config.toml
hidden_act = "gelu"
positions = "rope"
rope_theta = 10000.0
rope_fraction = 0.25
qk_norm = false
tie_word_embeddings = true
parallel_block = true
init_std_up = 0.0224
learning_rate = 0.00126
weight_decay = 0.0
max_grad_norm = 1.0
decay_shape = "linear"
max_seq_len = 1024
doc_mask = false
MLP neurons of a small language model. Each row is named by its layer, matrix (up: input weights) and neuron, and shows model dimensions 160-255. Each number is 500 + 50 x the weight over its row's rms, rounded and kept within 0 to 999. Numbers have three digits each.
A block is one neuron, or neurons of one layer that tend to fire together. After each block is what it responds to, as a language model described it from the Wikipedia text at the highest values.

L9.up55:521516405524594382511517476461522462608570550552428498471428465503464516480475506519533543433504481499405445411482519506422509523525483463507489446559435568451513504533438468466566489514413516471538534484498576456459524485539464539480531483444463439460465488551624464487498451467501496551
L9.up337:512537499515460519508552528543397422487483550502505463590486616539488526505544470533508452485504600515584409559456543491551453488435518489534465478487507520523603461453534498396552579441527476428458527619482488472408475468474523461481513552521499596533508445578626402498471412489526496410
L9.up587:521410553496447467526488465535401506422527487499494541621488558473492511459453501414475497451471522539572502488471519569524485533463510498563526533503470514405557368614555447489516494461452490433506438494540506534500465517484471553462402365515552526460476464489463419533423477484538535579
L9.up689:377443454571572433518423437549504534440488550533438442491489562515488580521327516424482544442441586470494564553506559467456517551509580474504508440513560507459532391532526449491549511511490472538498511463530526461516514512524393570486475483524476554483396398475550444512530466505561477478
L9.up860:472471458464495495549571498458526482453479466493518544511567463540479563537480461479480490490460487479461535534499501590441598547573513496548597460551501539526545497534438443498554446476533425510449554477547498450456480589472406484462591438444517526498487559578482528457574446447530420402
L9.up948:469478568518449512503462501517524540586561470473589503558445518488462490398487514358512515447471509507493554468512567564502479568492460448480464406560444462486535438529507411515508519495389456540521454562538562528519433499498480547442529492504482560470458434543584465423478524508509527539
L9.up1124:499450454565559512575451580451513521512512443532492455504515559458477459531392474539574462496533561440494539524507588518548400472448584479453514483431508513597505515516467506479523471554503540502478515476387485519510586534570478481437500503430580448545516594475602464492545489480489471624
L9.up1367:504509477485501520513485373471505540530458490408517506536496563533506587486445506529521527423440474556423598462492565495394510513516510503468458483544512566494379663514463554454451494566565526535488552561549549424584504524562516486523490379503513544522418468488502434463433540448476523505
Description: The last subword piece of a proper name split into several tokens, often places, clubs or people, as in Mexi-co, Anato-lia, Juvent-us, Birming-ham.

L8.up791:550449406609349499478413383530498526560546517539490542564399482442435525489468544482549552487524502416493547513492569415490536501523519539593442524507436523349485548583599412416538514518400504530404564446528527557564490412548521539528503526475467476510574491533471526495500555529534461489
Description: Final or middle subword pieces that complete multi-token words, mostly foreign or proper names: Aram-co, Méxi-co, Sara-so-ta, Vallada-res; occasionally table headers like Votes.

L4.up211:550488482495433550508545495493498425504484402402418500486431446518596525453526475497543427519504553457545502526433507492480533568448504483512496486542539543476520464342435457461557527529418547493526532573525499453496447526465397471508554584537544578469551557515473389539534578436516435498
L4.up248:441522604597369557537569405527448458465501427538440522489461664483442503506458464484562520511498465525448522578523469449455493473430524559553517523543426506478445449479612576524555582516501491488586485488491559459473435522561467595522528529488477459526519467502495483531506457493505593541
L4.up326:417467482525468561408443474512515540460469446498524461465528555475471427501552541468495469455459484530486508513484462477533569513514510423487488429471520520585511524462467578509433388456542544474520549464517544470434514485470533464563564582519489495412547450536542557381561484412547517479
L4.up524:475515516518562538488492439451467527454572538452512527480447493466426553547522498462494526554493410570590571523495519560437528626500522501510423431494547452536481448403517417479389543464555456536536433464470437533507524565598500527426552491566524455462539599536606471573470450541503482528
L4.up792:534622551530442593501546421557488497514513513540392545601511409543391477447549555542467528497397488497489453501569501468573480583456452525433570474521517394532549560452463519442508439442517523510536459495528499559535486451521468460445589500525499447544491452495445393454528468496550398521
L4.up1026:494489514543529582520492392494555500469475484515452623498482443525526501456557488459549433489391519562499514579591538515462562523464482504480443517535498448542601412641539507513521586573397448534513509528469426475403454478416515409541542478576528429467590496466562477490505550501546425506
L4.up1139:471564479467534448548548458478572497533402363498435507436421517539505418515547469458572424471472501508558513580520445488626382454461537578527485537516499467510446474500476527555517512490583527534505540593499439438535423392479484568535561565540526498467486469459576508448631497503514407503
L4.up1379:521475503632551528459378515539456415341502474525458653567549505507473407481488484548606474446482527481541531574462525457442561520490523621373450502581512416513500546469490422468511395413543522476507595506443506533508579483482525583511577553451519456476541492383514472450531459461492480458
Description: Word-piece syllables ending in "a" inside longer words, often foreign names and brands, as in abs-tra-ct, Toyo-ta, Slove-nia, Chip Ga-nassi.

L8.up319:514445609500444515504430509401554544535565501442552495527476457416493354471550483501456498483508455627441475417557473478506494454501532482555510400520447499467543515589529422481493462543440549479509616405436552529521501550506484496443543494498509539436536556404542476490541472462462557472
Description: Final word pieces that complete a proper name split into several tokens, mostly people's first or last names in cast lists, rosters and tables, such as Mer-cy, Merv-yn, Gar-za, and middle initials like W.

L9.up228:586452527527460542489576443512597568461517552456543587518570421417485444381602437415461555416493534443573516577535539519505471516557481527523559495548522448479400420465378487510540484432498452492512590507533602474542445560487427473459501495491466476554513451462544434493518452571478448554
L9.up265:498536506417449577613580507564543521563533516552491514623567550440397598452668478437584577471510564520570455556499528564538511464532556409506516534467473509358401523521454477431495479537547546568386401438577511594526414487465499511545501501564489439502516552504518530466477519532458458496
L9.up295:425482487422619475498448476539527483443584477449532555485427480409437545478531486526528589482531461468449531515480469566426467531442551393436570502515536494526507448456493549501540426511541481511467552440405594456552496491437504422538420568429478455464465498421521457485487467445598485495
L9.up297:429433551419455427582466510516535532483467532540424534418501520403508416494523362446558507588499474516453550530485457553496414469478485520517564462604478558431583480437515518506543493538569524494488524423493490545481538612515463514466530496519516567382531472562464448494510539563558427416
L9.up313:418502481528469445571528470486479538488488477566442490571481476488437536414625438447491456461431533490438492622443472535496489531513520565486461503634510581476520548501470548489622580505441594517481453478458493453535507480510514560503533400492529538518472478596464432505545485582475474416
L9.up737:408483424505509534448454453420458591434495592483439444481646503533433490362498462412417468513429555522529450439479481547489523520504554469501491582422592480448529488485512533501487491567485537489480454443483435498564398476606471480471519486581497509543494430443480526574498454579480543480
L9.up962:441498405484532413418459521493513543546485497536409490537503524410537480429578445446531497488474527507507554471537509518404483563388510479579420556515566470531493568481432615501486508462530541362459430492453579521482491401544458508415486514471485510496442443496540546481453547501527430407
L9.up1050:499518537546495548414482593421496541532426525521521497517550549496547516418479462410600511607536481395430574575438518431474554478571504463562482499503471439413533455436516460527541540449561474469453488504420491473492453558466501434473528549421495494460471528576531412524530458467561470566
Description: Word pieces inside or ending personal first names and other proper nouns, mostly in cast lists, tables and bios, e.g. Gust-av, Wilfr-id, Ot-to, and initial periods (J. R. R.).